MLP neurons of a small language model. Each row is named by its layer, matrix (up: input weights) and neuron, and shows model dimensions 32-287. Each number is 500 + 40 x the weight over its row's rms, rounded and kept within 0 to 999. Numbers have three digits each.
Before each neuron's rows, "fires on" lists the tokens most often at its 100 highest values on Wikipedia text that the model never trained on.

fires on: "–", "-"
L3.up666:506521507503505448506426486490534513545520477508483508495515483439515478519468495493427501461506475550438499458509499525540461534501480533516547458444531465561473445499511471505531474494522464512559523445414549461531502567501548468550416519459466484492520458467517506527498516510478417476551452481564449525475520426549514510539529402481493506456493479541426452474440512507534521463471426510580456536474453484511457497440502534475448536505494507422430563503555521507525481555526407511507526483456472490488595430497449564489469481496526488478483500514470548416514455522535536476524460504562538490552457480500489473526522389503464460557610584463477496472531498553453498488531592484507465497414456500505501572441454533441537524537488464522449480507506547521464426541498498

fires on: ", ", "(", ") ", "mu", "\""
L3.up942:518512447472496466544503494495489486481530561516456534477546517513470453483505504451537448536487467514479503520465469449462498433448517425518509458536556520490463520462533465479598439516495544465578486473509437455500554534535510554465537549476397559490540457475453584548478523517471518482445519564551479524527533466487482414467521508464481487495537542466475513515474456510484463514532463547492449554489456488544546427518459573462491505489497507481490468530536552454471476474497494461556452485501412502464511485525455477521515500466453505464491375501610466541508451513532509536508504433532527539558445474531488544483467594519455563542504575503500539462518523527504558432354548515456505558531505509462504511528469509438514471505521500522405475458530511438483468457492567

fires on: "\n\n", "last ", "Great ", "F ", ": "
L3.up418:491501560496466490571461494536480462482447563435455465468514528460496453480486495531470498556490539592503506521504452514502536441448513527512451525522520534514527474456479550442462519464526544522535454475469475498492514496554463477549496543401531505518536514488471496565503550465517437522519573528497439519498501537503571511572473495454536506523470530497560509393507532489517497523560497518484417438455491538490496501496484533530475480408551476603461520456517505498551485431556443501466451558495543491514555540514433503494442480507475666463538454530525487452454490544541531565494464472523547455541552526462453528508496523521524485504508564477540497461537548493493484526525517443477629497573452526515487452448460498531505433420434514547502423532498490488523487459515488

fires on: "the ", "thing ", "his ", "a ", "ot ", "I "
L3.up552:469495448471480487570505468530507475487524457526482585422514555480503524535498539541501486449417551421532469472557496482440485532476481486485496516534498529498517463472526456413512542468481489412551393501461467495523489528441605548536507509542447484483471486492453443518500521501526498415513472483511461534475523503477548510380519477450531454432518470488459460544471435452511474515499512528477511491461534470478475474498535497453501544562530562504534500447540503617495573501465530532448473543496500496462498542488565526506508472446497527505491448585525476457521467473562436486464474474477493504594505480513548524450616518496501552509428469491467502532495521527533475485453600519551505539495489496471545518566454472522468460470402534478481423553536479453537532501516590

fires on: "a ", "$", "ing ", "emic "
L3.up1048:571478503510497509457468466486503499490406461475497516492485435516508482487513544505492610479504404572541498493467514509517501531484501457519474493485515467471489506513520564503449570524588411459498459541473518477532424506477515568511426512430477526507479515480539504426482461543486492549496491442498447499547525602454541514457504546482498451568543529472470479549492456499533494486436520440433466491421519474539490558532564468483503478490540474544480529563435457501604557397494522543540475515488573524554504509474461455537537484407448547504506443509586554466553476434538390442517508455528531443559521506521447498504524462479527505566432448489449483506467505513503494467491543547521446532564471472523548582495550514425522506488562499465467481563531424479484486506553463

fires on: ", ", "had ", "has ", "have ", "He "
L3.up467:520497492541499566481531482517537482484477484483510527530481492396482508525595504411448507465483489516466468510453507530536555465505503524500464477505540518515508443500439476508500419485480467505569446527514506500443536506476502494473521437514546580459483565480478449534474489531466484478530464542520481477495526583524481453447517534448560449502500563503494521560455471553453457519525478536506457492518475477411510458424519472553486515475418495538442537490475485464431507536578472467511440501487395496469524435500430534517448439474532522468431506549566565483452535603517485514487519450479546479482480495528391527577490474505518494553496549514432503494540492515560448441505482529537484599504484506496525520523504451551449520451481516490508534480486506508474443440485547

fires on: "| ", "(", ".", "–"
L3.up1159:424440533599492490488470509572449457452530446458422453497501493457428470494478470390471526522475555498435470514499506499521513468526505471474512518372525394481548476495516442528483429488510474473552486449489553490475485549563453568539463476469501514470476520491472539542451486520452454562530521447556535587510480465484599537512521438541517482494551472520539516580501548513508499487525404500507472468478534519443512526475459521532503466518454488535498587517478548493475549481493457565541444463444476483516390513539479462549443483586486530532490495563496550450487482496586516492529485519464520503472474468441547442523512458553481465536516566466474532501541516535459443505490532542484488468531514535456501501526458458505514505509416389545544521513520463523503572507474452

fires on: "-", "–", ")", "on", "en"
L3.up1307:474541512467499449434505480500544454472455482492436490518508541471540508489496514501442499540476519578491453508452432505487575479530470527571547463485543488482507487535447421494491495488602500497493522442512521432530495491503478502502431535517472494523460426463495406554505469533402544448500554486541491549442529458502519556531515503417517482520527490481486503549493499458461520426472496571514459502524517479505432495537582531455486508520530475446508462523537516455527536523516519404526487490520496454498527469496457546459490441535463510462487551529525490451511453501516559616478445501537506460552495521577470513532445526506425537491488610514505517477515450459494473485462539527576423542496491499499435557514533445490423484579558383548476480555509500498472511468508518

fires on: "of ", "-", "rem", "i ", "January ", "among "
L3.up422:444434463456549488554433509501495518519536542504510483528559455567501499592471525538581507440499464494485500542554500518495488455493494564528536542516503473488483455453530507541490606511584527515440544520566618487473500514437518513552483528534506473541508477470457536585521506488514483461470488514517566523546525517520570567546514489466453482497555536447543498538525506558515474497422513424487374532470481555515502538524523500457537506469469478514433509502565523511542471421472511516564472479516561522447509492512565592388451505426497501400448532522499579508498525472554544453557504495517516584519488503545512498491500583598487473491457530465498478491461457517450545514631546480484513502501579512511497492489494532453505516459506537507445539485419509480492518490468486

fires on: ", ", "in ", "until ", "since ", "on ", "of "
L3.up138:538505506501562450590502515458508477501573521445433396553519503464508501525566545493489562506431572458474499498442465568594536473553484497465508481532549469431435463508472504500511444482557542451500490474575433435513524524500481440536454484512519541465568504537517506461578500554443453492491553491534515523504561552485543513457549532561609552477531508486463443520407378501502515512505533497576471496492496456530478457411470488505469502515504423489443535504530464552524478496489503507445485440508496521518510487566443420484495509473456490519555455534517413413467505441473505515487499483548451474547510446553520439485539512503508538470470488465556534554514534517469511514505535503449509526476503467562486521473566465489508512459475480485557472545484559518562485554476491

fires on: "(", "= ", "=", "\"", "\n"
L3.up632:480502429464480542534453491552555441425436457501443545522517450489438469527432554504479484466482392486507473519596501532497510488452507513459487472478557502515476494448519480430479480458481547554513455496504478521497459550499562457487512451477488529549497510449551449530585511516538565439491522495595464521567534466485489469409584523513536529476458492491486502531464503451429485520502480498523522491479415444518510559538567574495501546495557460536513453466468470455472464504490533526475505492471445468509392499480441467518504514483454434526549466535561587435547507553528471539493475450528578537478482537534552511511468579516529481556433533520487436525479493493425487466570552512555492525547451523475459461510431504486495482495458462433509540471552545564539524526472495

fires on: "of ", "Par", "G", "-", "C", "with "
L3.up688:450498478517573527520499444521511532436528457468511589463520493477497497432458513474462591458539530397541517468573471510503484460468497507450521480533508534529488488502543528541477507427510560505483536533500532503498537522450540521612596484524514493558437559516503540549491521512595430481493535453531458456526492440448525470484590506498459501511552499478484462476467502515452485499453524461476557485526390459452520531443508570521513463459557495477493465470493529628470532512520425500552515511513447496492443497537489483552519524506560430484489459446506371492523501451536504437508529475485473509523430442443548497462464568525533492478522421479509481446522462443447529495490532463443468491498518492475484477539439462552565437542519492512527501509572497490530517432460419

fires on: "| ", "4 ", "th ", "2 ", "7 ", "6 "
L3.up735:484523513450471425562487534535506461498488526459550559516521547463436469512492520488553505472562490508553435502483509528390430469498380425467499528470459481540598494503551489415563539463503447467505519542503456469544552505436463538444523480517538473500542494465510508521543440527520478534471475578518495481562552533441523474474452541438518461479525565560452484448515494527443449494440534480517484484476456552440526506456462541445460429461463501507523527537566503544446494536478484516579401502461464508502557454448526554537533446487470529477592455435512509478486500502507490569515459507524465489544460458453440468523611517517509512485476501528476532491544440514499484489465493481486455517498517544471523480441453530483507485488483504550530456528532482517516558484461508

fires on: "A", "which ", "of ", "C", "among "
L3.up319:441489482513487489525483488513404623436561452526460548498529503495563453541522443508513557542406441527471490462437493499507504480544556490446496482492461462475489366493538530508548481505494566512471525452500495469455428532473511535494528434440472501467481504458544480489514509513532434502506471512559474581574458495486517524530451501533534526497533533423550494470483442484452519523559508458499468503505506459433538576518413463484496549484464499485499495625425519505517550488541539437523528507500443470493473541474566492515415464531384459460487511528601461515526481558486547501527412452469548491513471475484537517470500560493462485550448450467563511504525491445502525466560534533455549517486510504550495547469456520485492495570463575443369552483518442473475586505488560

fires on: "| ", " ", ") ", ": "
L3.up833:466516510533521552495482517428528490524439513520457430477516541537512524531587506447486496527461497527493459522542512491546436452504546501484508544564486441511532487434459539466538468495507517549495500507573481487547473497596445548528522483467420450494514480424487523481442381563424511554521521526560487560502488526539506528462517592490476451550518457451518500547516417550499495529524468566485562497460485470527475461500472502548427476492562493436501521495443445513445493501511567496507479567416562509422431556518517460420542477486480529570522518506535466456509454581543460500458476444470494532513568455535499466466455534489463593482415426528496527486502522501553490520469478484550450532508563462533517460497493427488516486493475498463528493533553463508507469489499512

fires on: "which ", "who ", "re", "by ", "that ", "±% "
L3.up1449:512495491530541467548438516513487446469515518430481500475438483511497545528500479508505477454488517477464550529477570506544518531432524499582505493368567469472499546478579472459619495475573444480489554522518517501493507526407515510470479550556530501408510567482511452623555503522523489483567479498524455467456475481494491516531555533499452504487509547502555441541447549474466525528521482487463441461467527496496511469471496517544502513515506525485520509499544487510542488500511439478565564454548360505562501503576524525542509508467490449483478472525506462443470530514438501522487498512511548399447472365452469521534489574528516436560566496452486578466477517447516535514501561473509446541489456492468504510500509492496559503449495457556516486455493471437472532485518483

fires on: "which ", "re", "also ", "requ", "10", "known "
L3.up50:496478526507506541501504518462456531488417467478471406504503508459481536432500481462488491418472506487478464528509530517581466505468491549530493509497492478454460507497505554490409500490528437459482486516563509539561425509507472539484472574486518437424476523466490497518518541506519492485528522466544514505545515624499537497462468472447487478552505527559532505477496498474444541478538451491578484485539521478543505507554499446540509493467557509474446446554502432486502536516503584515457612540482489489581445584537475450539456436462513535496485540514519566529539482510466476548487531557537542461498497484555471516599527570446462571511487430468521473476442449534502486538559480535450543547482475454449476511568505453514537532475527455550485509499435439476496505469501547

fires on: "of ", "in ", "From ", "In ", "By ", "\n"
L3.up1174:551478510492400433478504505490448499396496498517460420573512464462507493538502465484540480493534523469506543503532477509545502506531491523499483449468543557422433499575541531512507469475501514473452508543556394486408443517574517502552428476502510518493508586501507463470531480538498380430467569472522492446533559469485584540382499476436509523503512425447507480479452534439515445426524506505476555464559429499533526540498490508428490545461579433457540515551488481574448525521553539533566465471506542498467523542524497513476559479533489472532551520454556442514524444463500575503512494486481464522513511476583538490464521477511534511502465529481585574521495425493479511508530456522515560532465492531514422579541487480541528506500547397488519522511505460542512424490470486

fires on: "\n\n", "one ", ") "
L3.up328:530527543523541593553439486499496470528498475424488497547496498555398461537611483481512494545487518521520484520492481456446488511469541473527504584547580472474534401465479499470465519463530576504519505443506548552521496522575503416508527541503464494468470518467504467446471517420450483426536521537419484523534476506554531535526470530430477485498510507484506550472521510471529562476490453516516484452479531571467488515486425505487427489473485410635506510480479442550482504400529450498442442506475502535520503547530448505472462475512470542410520424526529485487542527463564500556555528511544495622463518487500554538517509568635431515525484523518507568445547502481433504525549531502463507481567479487482486512569500465501527490412560503518482417505477496550520478528472487

fires on: "1", "-", "G", "in ", "–"
L3.up1310:471395483511471559490400526526436502454434416533477491468507472512502501485485472576483530510444557503502553541575518473498488466513474496570449521431476418485529441562508470467454535468493544423515507464498487460525538512494565453436474500474538488450483576581482479465494492500563441544489451498564476542514459430445522534454548481511500491477476443543504510521481560449440486450504429502530471443453516512496526498476458549479493552502573436461518566520583467509534533448492533525573496522561417483497484465523490460552545488476405455510525505538536530437447512472418494410503484495541455547484486444432507469542472499520495462553500462487549461487494467517541479556512481498513481503503521492452416455484554485522548481424488505498500502497529540495466498546501425

fires on: "ed", "the ", "of ", "a ", "\"", "-"
L3.up633:472535507477424460515468489534454444517441439523499558483505527555507502510545525429529495557492463501481513577526535565486519485510471523511512560525475450455498492508510462531605550539564486608551489539505463536508518533396495490511490480522454497480532500524507588543546450525474451522535481471494484489523492495458531478500490541466477449529514555477492425500484534499508456484450361564496549520459512499487476519498584511433502514539565561489581497528516515523458531500489531544490532499547497515450517529530517517493470496478478516501430478491499540434525515474485501449554418539550499479546485447494523528475497461507537545507485524416466472562480539476519419544481540493489515470515546507565452531463432472551493457513464499475571540551501542477476458456603502

fires on: "| ", "= ", ", "
L3.up859:463521484525537432488500551527514459535521480458583561502489457451446509511495527464454449446510437476468524518623461505502464481532454531487494512488464589459505494535536504445574474517490460523505518564523467475463471524494473451501538472524441556547392494490475507499518503555502496498427521471524419507531515553480490499515538486457484544527423486503462510515535485521471482515513520487413458532494440544514498506519499499430464524503473460494571481522548528542491546524477498480560533548484454533436458493482514588572484520474488434489520508498480539496484478537441531539542506450538567485472473438527513513466481531516481432546474517519513487442471520426561469511490512539479490478532470586472473439508459481486509506492501487520500424485574551563493517576494477